Weights of a small transformer language model: tied embeddings, 10495 steps.
MLP neurons of a small language model. Each row is named by its layer, matrix (gate and up: input weights) and neuron, and shows model dimensions 0-255. Each number is 128 + 32 x the weight over its row's rms, rounded and kept within 0 to 255. Numbers have three digits each. A neuron's up and down rows have the sign that makes its largest values positive.
Before each neuron's rows, "fires after" lists the tokens most often just before its 100 highest values on Wikipedia text that the model never trained on.

fires after: " |", " Stadium", "|", " Roll"
L3.gate63:146170150161166102167100127160101144132156058110204139139177143105138136084205085134175166143084126096135129115143161155036122146126116078099160174157089123158130135165142088121101114114115132129111128177119128139110140105182128133104122142137085056083204101150127086173163117135087055122105135116105148098135138143147160151119148074171105116221139158109083134180152137134156130135098188121137167200141143171110139136101189113169116163104114133152073131184121149101177141147194072058033083120119128119163152118075119171138109064123128138116139101122121088138080132124139101166135094147085123138157107084155152113139143178100092139106122145066172126155183162117142155084147132073112155134084080121171120105105127107173161144183106132116149140140155125179170164106121158
L3.up63:128158136131086085153141105145106135116162133135147129228123110122144139156107123155102135131112167088227136102205107137122186088207078126138154165158151113180119061090114083118057108101097141159137094147119141129103118177158135151109089137126147075148115097154117059106115093099162146148177088127136148113131082112109116147162154112128120151115117122189108121183203118127113126167126139187103117126088172163144143134180136137132107077081133181116133081139144155140134146097168106093112097138138108115067149142105127211150139095141113114140103146102119143142176091126144145191139079114114125135165113101113065172159162115058048163087110112196128108158144131136142103092078119163085094132162139167080137118141191187164181165108117134107129176066135107118103175190090156

fires after: ",", " by", " of", " son"
L11.gate331:128179146107144122178090153134085115101124125101066128135104162098141170192142122168132206137123100119158067192172123138069105108153083134150149106116097112148056037131170127136106163089133101133070135156107188131150130100095147147111122114120132107115139154171108140130041142127128084086129111170129140115181144161142090075158111147105126112099132124094161128145122090129126100124099183127108160152173128103125153140122091044141120098079078134159132101132121074126131125139119122085113085145145162132092136125111099167119097090116115093123120091096125119214103110157150170172183137068079041106172121070164151197171080077081159165088100157147101108106158111164121160093159128108159143145150138127167143132081118093132115107142078117126166060143047178133133188171137127
L11.up331:158099184078061161099031147153121077159100157122128122116149153108172095120105107115128142119130138092087147133168103124151103163157141137145145137164113113094125139132115082174126151110129132081143039130122146162160135139133095071164133093087105113101117156172123069092148114147142050158130125136152158112116184141126103118194167148164104095123106135095134130124113102068175118152115157140105137187167175073166099150081136114050120146119137124110134139114148160074150189117075064072113128164091111158100093118127121105190137131097134144156161174132118144082141132136143156107096193134161127100171124143065088117124187068098110202150183112079117116147209143110146131139109178097125105143170162131074100218125154139095107181129169142131099116175095083131179105121076107

fires after: " |", "=", "|"
L4.gate152:176092159086086146125090138112104131162210145144162099106132125124054072158174127104143130151129158072178138164136154143133105144106123152124112157110140123116125089178104178098142134181148112160127147178128109160170105104159166092090173151106108127081104090179126089154081161087114127131136197147094135115161101155132170171145183118166101113102146102154146126131089133095142106119123140117135158115137102150150132136121092105169104113109133024198163104052171161159118104123073077118078184100149139158156114131154141152165090197144135133075117084159145090114107095157169125153139103076108119148124117100101095099087129028114145104165136183115049133119119173131156133127122125052079144127094115115090100168098107143126159138147056135222149109097072118114106101073108123
L4.up152:190096072075107101099123107138171117108130088161088142126119146173084117117186095081128149113096141044112155095105139136122142074137120163088092141150100121106122118105070228039129119164165151108083103105114117137150144094116116118192132105095148096105156084167122112151040086085137185117128172124051082136137114089135123196097128151098088127113127126134162129115138072169127113066118114195173147088131132132094089085121126135169107133108122093118120121100148111169128152120150096088108114178150140105142107108102117115071144122136089122119153075115124130155135121152127090184064143076127086181141188118133121110134152044062108128137100111085119119123131130110090140089180123083146075123117119168142103177131130111173191087138163212119061110100144144126114111121112178

fires after: "\n\n"
L11.gate505:125086150189110160105145220137109097068137144157074091098143181160129129170073110136143116120107150130130083117153144093122160123154133077151115111065150159084157044114121151209098136109135134155140132158070176147119085117085122163149154123107099155144147111129139085191070111113161116083138142142154175110154174157094120112157160116135137145160146182159139124076116138131102098092145171104132149114151117145153151139124108154122155128163094147093166137159156094161140137227079128103148213114143109145116083094149189140125127105163161119161098167119108144136086067080151191147165115126068069123095153172129153149170074140090066170181124113100110076095146125131053121075150120150135142190166113075156148144141104087102070149135140155094117106133146128188098108101181116
L11.up505:124142098125145168142102141133118119146160124160118113058168195147171144156148150135111142131123134128081093141109134133130113117146079131114139193099120117136145043122150137208061141129114107092133116132131125106134140173129133172176174100172116101089158151135162105078111094128154154222171113124147157103107031099129134133123155131169099201150081067118078154126157146079106058114092165138138161080140145120120126100133099180129095108160097090178081138142145113128166120064074101163152119179112137144196082124142114126078120083124166219109126087120122132121096150165144142148120127152074108072154194067074130137125117198116162126112130084091153106091126118159095154122114134157199049148105135147154083163140096127098116056098102144155080137118136085135091123136116159

fires after: " |", " World", ";", " O", " University", " Roll"
L4.gate380:105123161101106093124121146171124121134134089122101145154153174091092082146119153196128158122150129089159140115063114127127146067117083152144179070148088122065166161140180090145172120130114141118107075140103100167141100181142165080102097175133176136137126169132181116074093074141132175081153135103123112118150155122134125088130160150163105156206142134194117098104173146147120112106143099069063161131101082129118112150102165124109133129074101079090039090124145146184155148120119123102082097134134161127069106112077115149137115081124146137123084188129100113124075121048114087088165113112101110128131128159095122114096136077073133126093102137128164177197103165135126121158084109117137146171102155124140066141100162130141197136066125159049204166100102154178160094096118143
L4.up380:096094150096145140125083145173156135147117101136180154112063105165099102108131189125105143054118198086114185083133077137124194171052132102095111135154135130189176188126141101143156100144125107053154088135121121116074123077129166042100096159129096129150120081188111081164165167156154135124073139142211126175135121121105106135124101137170098138120122145157149154103131148103172189131141128070132092141078158104089159147205176167135082174141092076165131099177111170086128124188152114110155139130170168056110089133101124143096125154116132088128121137142136131122103124117163127051173107129133150088147177093134088121151131096142136169094160107129126168137146129139150113094119138151117134196176102130124107085107175170088153115102107135143174133127141123151207137138071138

fires after: "\n\n"
L10.gate102:114161160154123095134130136137136079058091174097102107142135119138123177143122132160160060144178164155109106080147123124127182172129146128129107127142155103105117092026129134117118133136132140126145197149150106132124031138147128172074167135191048116058132123115157138147096174126131146157187149093116124131095121143197126127138149109100107181146178136094121076132158108137096086188136161125147107132115109095108097108161146186110132140140127173168136128131101132123199163144080144121134111041154163145154110170134127130102104165179200127151106178124112085051126113119047123091094129124119079123155121102128090121117143192182084149124153123109078102150102130159087138105109123121168101153072103119148073208124101134159100173091085101122093128097100130168059141122093178
L10.up102:107165199136138090146108115151083102176062125138047053128085192135134117139110122099120117127181145124142152150135140104090153146105094063115124124128121121066154097114141159151142104135163152146126132120127127107152085136141145108149155074140115097115138133044145202082156083123132098173121153123180123122131075153085212059050116101124120127178098117120119151155170107120156137159123102177183173100088116071115125132090126180099157120142109131140147079148149167110128141118080124063153193115124196107141151152113090125168145103169092061106055100166152110142106127164118165124151152121118107139180119107088157149063184119128130150132207076098187174105163128114127178162126115138139118153063162181133079178136108074095126128140116132128103140084174112175146122146129143

fires after: " |", "|", "-", "\n"
L11.gate366:167137163167126118151165109126131114089123122093121135046145120129137114113138140107149083157185163060138123142149088164154049105134171172177125159110143106187086154080137127154119170128201132085136065113146119159114078089142089087128055121152116118114142061123111144077141072075181094117128108081146133100140100125103119119108069114089154114139149110103141127105119093134168130176083181118092110128101123124143127107127105126164082151102122137155101131118077139173121142125081148090067169097106109096115143162094150117132109100095144108148084111116152201113129090150139083124119115114130141146134131131142057115104141116136113157096105138032117146068151153061105140125159124084132195199171135148179115115093119148196153108115179142079182099164168051029146096126109089
L11.up366:133124119098115135143126141124158119127157170164148126124097102105087095137121159177071074146133091218185129132102114212153145106133149092118103130102143117116137132146138077131113069067103155181116153125079126067137077151143154135082119129129115101141127203074112133158093066134126147119115113174145151102095145137127182209097129087117115123117072120154164165194255123139188164124163163149140078102113105148140174145122119108099143076152129109095130114117122174125118131136096183121117116145085154105096104161106132190162149140148112105100099113135122151084093091107084110086153218152148189153128143077093092149103047128104101190137130169109184130113173084103128110141145148136131112126157096141142157160140105130108120117175159189096134110191093094132080162158071111

fires after: " |", "|", " January", " May"
L13.gate164:194134159152121136115139155102102130068120127092158180139140134143106103052171083069133112171121141105133087133138118076188156142150180176103090113070092136091095130084106092202124145153193115121131096101108129144150094096164077129187179149124091184076125091154136088100107147065121163110162081126173090093122116107135062154089095140116188136189156124077124128165163128120128120038097115134112093125132089133120153117145119150093095183128106122159138165182146131135132133116142120097128099174160152122196089140152140118096094100118122120107140110103160141163091080117119188136126108153110116118142131163113142119150182108073102109135120140098115106174174086092108109061175082069102149123106145147144124063112122134240075153170054102106120099106089102101156127139137165
L13.up164:183089126126162084118138166094127124110156110109135185155102112143093132127104106171155094150151106144123134117125163122134120167190171132131106170092109148065115133064132179088015112156161096099097121147138054126132085135170107152236157156074180104070159108121136182130109046127114184128134072116133117078114088121118103133117088122127115127165085143117128174151215132056194137125123127168152124165131173098098060093156140144117119098180086114125089164132180185127144132090101085130101103130111174105173094152139158104127137113134116137153074098140146131126098101147143146123086157127076140157100068153116122093126170076136130128135193099119065100157104073126143163079150077081120135164123149123116094120135150136124128167141122108127065127115160098075175147169120141

fires after: "|", "\n", " |"
L13.gate184:132140100116140123139195136105113130164137148156092129086128107098099117162140164128121171097177136087176084096184080118071150171196098113126104235151132156135126106131082141068122102069079129075166167177108173129083115102177176134122158091109161091110083125120149176118113121154147161061094116119134102144130158119075093072104074100178106163113176158167057082147123124099174112153134194117171111166125090107167154131157130193115157130105158149166140170169105121154136136143087132087079149044097169168064106116163144097143147118079146135123117133147172127148119163147161126097119107151163104188172114178099185115122166128145132092093158167128166111153164166136136073116105127148099080130136142158146127088087105150123092097105205116135126156096140157097117128129073157
L13.up184:119174066146074124107122151136079142164090187135141154065118097143134104112123170106165153119137185135208153087080111113109108078148115096109113192212114132142095123115127090150201186120126153128176111106126109109091089169140155151090125072162159082090104117073135103148124119083157096203144157131158095139120154075123163181138122099135115085093117121141150146122102158101107094201095113157145129116081130142151037127120150157122129127091151175137143188113173127156137099096109154091116120110103072092110081142107137135116123194155112120157153183132182107218147137119231085106126123067136124129154114065160102111128114133164151159128161146147157148139176083084117157162100147058134137169101117151089118146164135158120163118111136149123154137159142156116122181087067115

fires after: " |", ".", "|", "–", " Total"
L6.gate364:079116126060110163113098147166142131110130106105122107135094162082055092112107129161150140158111175142188152082105110102110086125122127149142150119145089135116127175143154111168075068100112187141118128145111103054145090094159042174081126137144104080086186097163131158090094108130109161137132108130143118089157154161045127121124122089142142155157144112094199083138090155158149141116124139101128125182167165066126134156105093067120116076110177075125132196078092145142086099109176166106113107132092132142152100148126147135131196165086142149145171079115075115098169184163102137091130122231134136152107137088083081142130139142158101160107162074150146152116172048110141093149162158162104145153074143128171123128067103144141126131135093171103140167164140083141127100097157164
L6.up364:128161130085142086096089116116124179121144144114115117089140202146095153158173208189104175131101075070129078100066129139139168108105130120122163117162148145106116141121069095142085049123137156103128131158102118126060091193125201104121130143129145161141110086184107152113060116127129154159144158161179144172180169126144122153120165058110150128115130119149132155130140133140078149093116069120144083118129136136063145137151102100160128149126108134163098135061168083096135184181116122087137098113182111076104095143142178129141152080112143125162138085128077127142122201115125095115142115094061071117084101157147091089141133103205095157194178142094132154115092120136099149140162068076118031140135091147105110117142109109085139098146169146118085080142123149131113099144135163

fires after: " and", " of", " with", ",", " by"
L12.gate476:086131156119131166160104171115111119139132122106157117146094142164139119110149139184103104151130144086158168138067087108079129113112146139086177103177112095074082145155116131173102126116066152069138106116101147161151149149107125125208168117137121119067144141194182128098098154131117165089120123152130164105113115146117069023108138168136051162124118055101108186149150132152133071165188160120096163175155142092176094103186089167068113141143149158170088192080122080133188129107123120122120090172056134153120147170144143146152129139121103132136098187144122094144120141151124149140155060059133168115163146129077144145107117225123173106082150158097138105111160134153107162124190130186102122111147093166135116165105130129141100104114122132110177154136086109149070110105138072
L12.up476:106139142122115087100119149120169135107158114132108161149154130137116114114107139148144138167180143083115034147095122088175110189153086140204071095105129204147110093114161101179139091130124075129119132142135135138119144163108120115102086087133092104155108159158141147136099151168138100091125138098064097148109154181123170110136105086174036161157123165204077083157133086111146112081138122169153131151127183110140135111091155126165089142161158164078148150153104140051149131158147131119071142138124104159123135076160106104164161086171181168106132111117186161114133119137114121125145118131089041130129095166082156115135179119118194157116104163144127143105192163133092112155116171128211091088179157095124104159170164126139150111139080143159139168133081174075099129183211110

fires after: " and", " as", ",", " in", " but"
L9.gate177:098083143103109108127192112096129139138128152144098112149140070167156112119213155107110147112120171084131099184165127082085122190190137133123092134136113141070156155179090178165088110134142102166174146117107126156170152070110138086149128118190110107155179165121150066150143099178114155122152144141180112118121128111094119072160090124158178113113115076147096128146107137102120109162145135107118129135123095145166119140120075101122115175144189123148150162101129133135141134145154107167129157195177043073125119135115090126125110181121159164146171128101109132167053141107136098150098109109116063095075165125184165079130114062158138095039057142107110126148148154145149130063102104096176053180142142186172134122104163179089169154089126083073139128169122139168132111123109118
L9.up177:149113122080122142058042111133159094144160137113118203196090134122175145135166160166111091130139091117166167075085126146111127151065099127110104110101177073115178198168132148161096199173133054089155135131150078096097088169141132123106085104083156191144146152085097097136123089173079123090111165121108173127091154162114206139129097153188135109140157174155066112146180122150129098076142155136129105118111100106096125124134137115137112108112060116159123092128203045163083115130128141121113146124089223131155137159149088176147149144131097151116149105123153047109117109133102125088108097148103143112130135169118108096164133121099167131108101155133138143151139139112163085180110125170170114146088163096171131155103094121110152141105148113158148187165161169075158170157120123